config.toml
n_head = 3
n_kv_head = 3
norm = "layernorm"
positions = "learned"
qk_norm = true
init_std_qkv = 0.0361
beta1 = 0.95
lr_head = 0.00367
schedule = "wsd"
train_tokens = 174100000
steps = 10675
dataset = "wikipedia_en"
MLP neurons of a small language model. Each row is named by its layer, matrix (up: input weights; down: output weights) and neuron, and shows model dimensions 48-143. Each number is 128 + 24 x the weight over its row's rms, rounded and kept within 0 to 255. Numbers have three digits each.
Before each neuron's rows, "fires after" lists the tokens most often just before its 100 highest values on Wikipedia text that the model never trained on.

fires after: ",", ".", " (", "S", " Ma", " |"
L6.up199:232118070089184101123115136120164121130133152130103132131113137128142110107131145108153103083117145115121140140107127147148092149142148107120136153084116125167127124161165149153167087156101103115100130107151150141111130166132101117121124167089145117106133120138127142147153175120098114094
L6.down199:125131156144114106146110084110078189140119104124159114128104120145147142167140123122109167184116118101149122128095122151146136139076121119116157106184117145112160112126130122137096113129166115158147129131143105123120152090135161144157121138132156136123113115126156122121093103098123120179

fires after: "\n", " |"
L7.up259:189156164064152098149096129141167112134113140150174164133140125110140139147091142121184133144124128127141151124111145134170109155160124121102182149106098161119111171095129144112114128148078118089115107143134156126095109135137094084124097137105125104154129140117126136141132119101103161116
L7.down259:130121115192133136116162127169125146089155101148130145070114161124154125060157076132074105170133124180144140125146101120141104127113121158131120124145129126129140103082131113136127153122143100162141140112129154124126114127110103158125120129139115130116130116139163158122146127150123098121

fires after: ",", " at", "),"
L5.up587:130079101126130106123115117133107144114089126137097113125122128133124119095115125094102144163163114126126103110130138088123134140154172155162086196140112172108100085146146155151129109150161126128114116134153152138102139154106091131137149148132136118108145097133165154134163152095129100141
L5.down587:145087112127101138128075109091112131090160104135140159094116133125128181131135105141166127121174115165106132157166114160098109153139129143117134141139127162121135117114150142139125166146128134087150092088112115111116180129095145145068192114134138160117185149139100138089147093165146122122

fires after: " |", "-", "]", "er", " D", "^{"
L3.up7:109125113081138125154125126137102153118097111154186110134119137140110143141130129137120108153162136097164146073115172148115123140153101157150082165116162091132149158149092097158130129161131148113117119119154160090116101105117109102110120114144080132131139122145157108151129152127117087135
L3.down7:100132155088137125172168128143112097116099156156145116165146151142145130106132105148127105098148150126162134126153152160127109114096088110151087139175163132158123155137143107107104133114129172133113117089156151151147111117155173108113149137119118154122128108117117170113137127104111066140

fires after: " T", " C", " t", " c", " M", " P"
L5.up466:161084086132130128119141107135138132122110132166131156086114114138114146109119115164138126170134122143141137176142112173169111110150092129093120090116163147119114140146127170115128110156150126136094087089110093143138114148147151121171146150151148129112120103121108120122135132109134129168
L5.down466:119147170111118114100130135132121110114146112141114136128142157166126157129093105084121147126113147122167133178132118152145184137121112092103153151102113133150139125104134123157106164118196118118093122154144137131139128116112136098087105092159104120124149110086095129104117162125107124109

fires after: " H", " S", " Br", " b", " M", " s"
L7.up18:142114136105134121078109117105096125116098147079067137123117125112172158144088123158129095181160152127135132117090094145184110127159134154148113110160127133130124175088135085140159147162166114111128070109124138149140118161139132135143136149145104131132120115121100163102111088121183133139
L7.down18:114112117119110137142122108170148116119159075111134079170134206143122113086158121107134119126113129059153130129137109110110145140101128148158106129126137114079117131141104153112067128180085113133150139147106105182118098180104137138155128132101164072152093144121106118123148153085156114118

fires after: " the", " |", " a", "'s", " was"
L5.up196:144133130155177166130141138118148145103148135121130152155104158118152118126113129140124098121078136095164148124095143131096106147154150151099140107134086153103100114132131127127155108156126126106114106137162133130104117136132093150137065168125124104119118128132110105157110127111110096123
L5.down196:148117186131117156079105102118116116121116135158096129125152142091071121101166143137134111125114089130123126136103113128155150133135123099070166118159143168110140105091155132126104135114141104162136125121137106147153113127145098132095155116106127122093078092129168106162149130140130173107

fires after: " L", ".", " M", " =", "L", " P"
L7.up437:141164135114163146090138111141116095109127153111072143095135119150080122112135120165111161139108174155162113148137097071137095094104117167105118115123123122097120147151132130122160125153149130115123131143114155122119106183160131120158168157110145140121130112125092158121118157094164145136
L7.down437:121136096146112172098103113170150154138125098132120129143161129115142168108138136108124136111104146128118121109140153153110139131117123145114146136134117129103110126087140183149070116118142144156141148130108107120131101106106140142146082169144170092114140153121151132136144154137132114141

fires after: " |"
L4.up3:139149104134145139144126081137117136127116130109134171139115144186143112131124133169162136119100152088138126094108172150105135121111144105138147183129107124123176128152121126088147102170144139081114096104163142134115106121104076080160110122097112108178123113148136093137104113146095164139
L4.down3:114102077145135139185104123143120171149130119132077132097146151145154099132157135158100148153150124163101110156155113138129131095103119145137116134135122118102117122129132126092076149161113088072132147109112099125096082124165117119154114126129151112097128114100101110122129125105070139139

fires after: " |", " —;", " $", ",", ":", "."
L4.up465:146147163115151088085205110121140105088121069140143149154126145169136143135128131147113156128128129148140180106136148122112152119170134116134132133141131132110102162124095120106167131165124144130147086131147142086083122086085104118125163094107114098131104114136079118126119135146098113129
L4.down465:134119116133132108131146154129141138086114114144096134124147162131156149136099158119123129121077098142207105100136137142129099088093116147117127116141148099102148128118131090103141157138126134115083117151129127133131114131156107184132112096138122132161133133151156124145154107111143120125

fires after: " In", " During", " at", " did", " As", " At"
L6.up51:118143128119129091138093105158127146149132118127106128110125138106141143154132144178132174096144094118154136122141149116086098112142162195181090147138104178114102147137137129123160138116174105134107118119113111149175127148137141125108139115135099162114159180197156113110159129103124122135
L6.down51:126118154120141146135114142158123128122126113127141147163104150146136151091152138126083118146128137169141142174159107167107105149166119124112139126117126165166158120119128121122115111105116136139108099187116125105129139102113168114137094151147137134142157096119149152150112144068092123120

fires after: " P", " V", " M", "P", " J"
L6.up137:100153120118131132093150147089141136107081157098116118078112139121155108134129095153136127139115165125115130121110115174137119135135143114104126107135115136137160122135115129164126123164145093127125078147115146200158089148079155113103139180116134120110157056122112158100101127096176086135
L6.down137:117124119070141147122118103105151153064114154134129131155146127129153125093140114155137118125120150146143164133161137129153145116127131085108102134145082130150104146147109148137136134132125141110137137123113113165139152144125151131129105134100131114099116146074129143112107121142133139154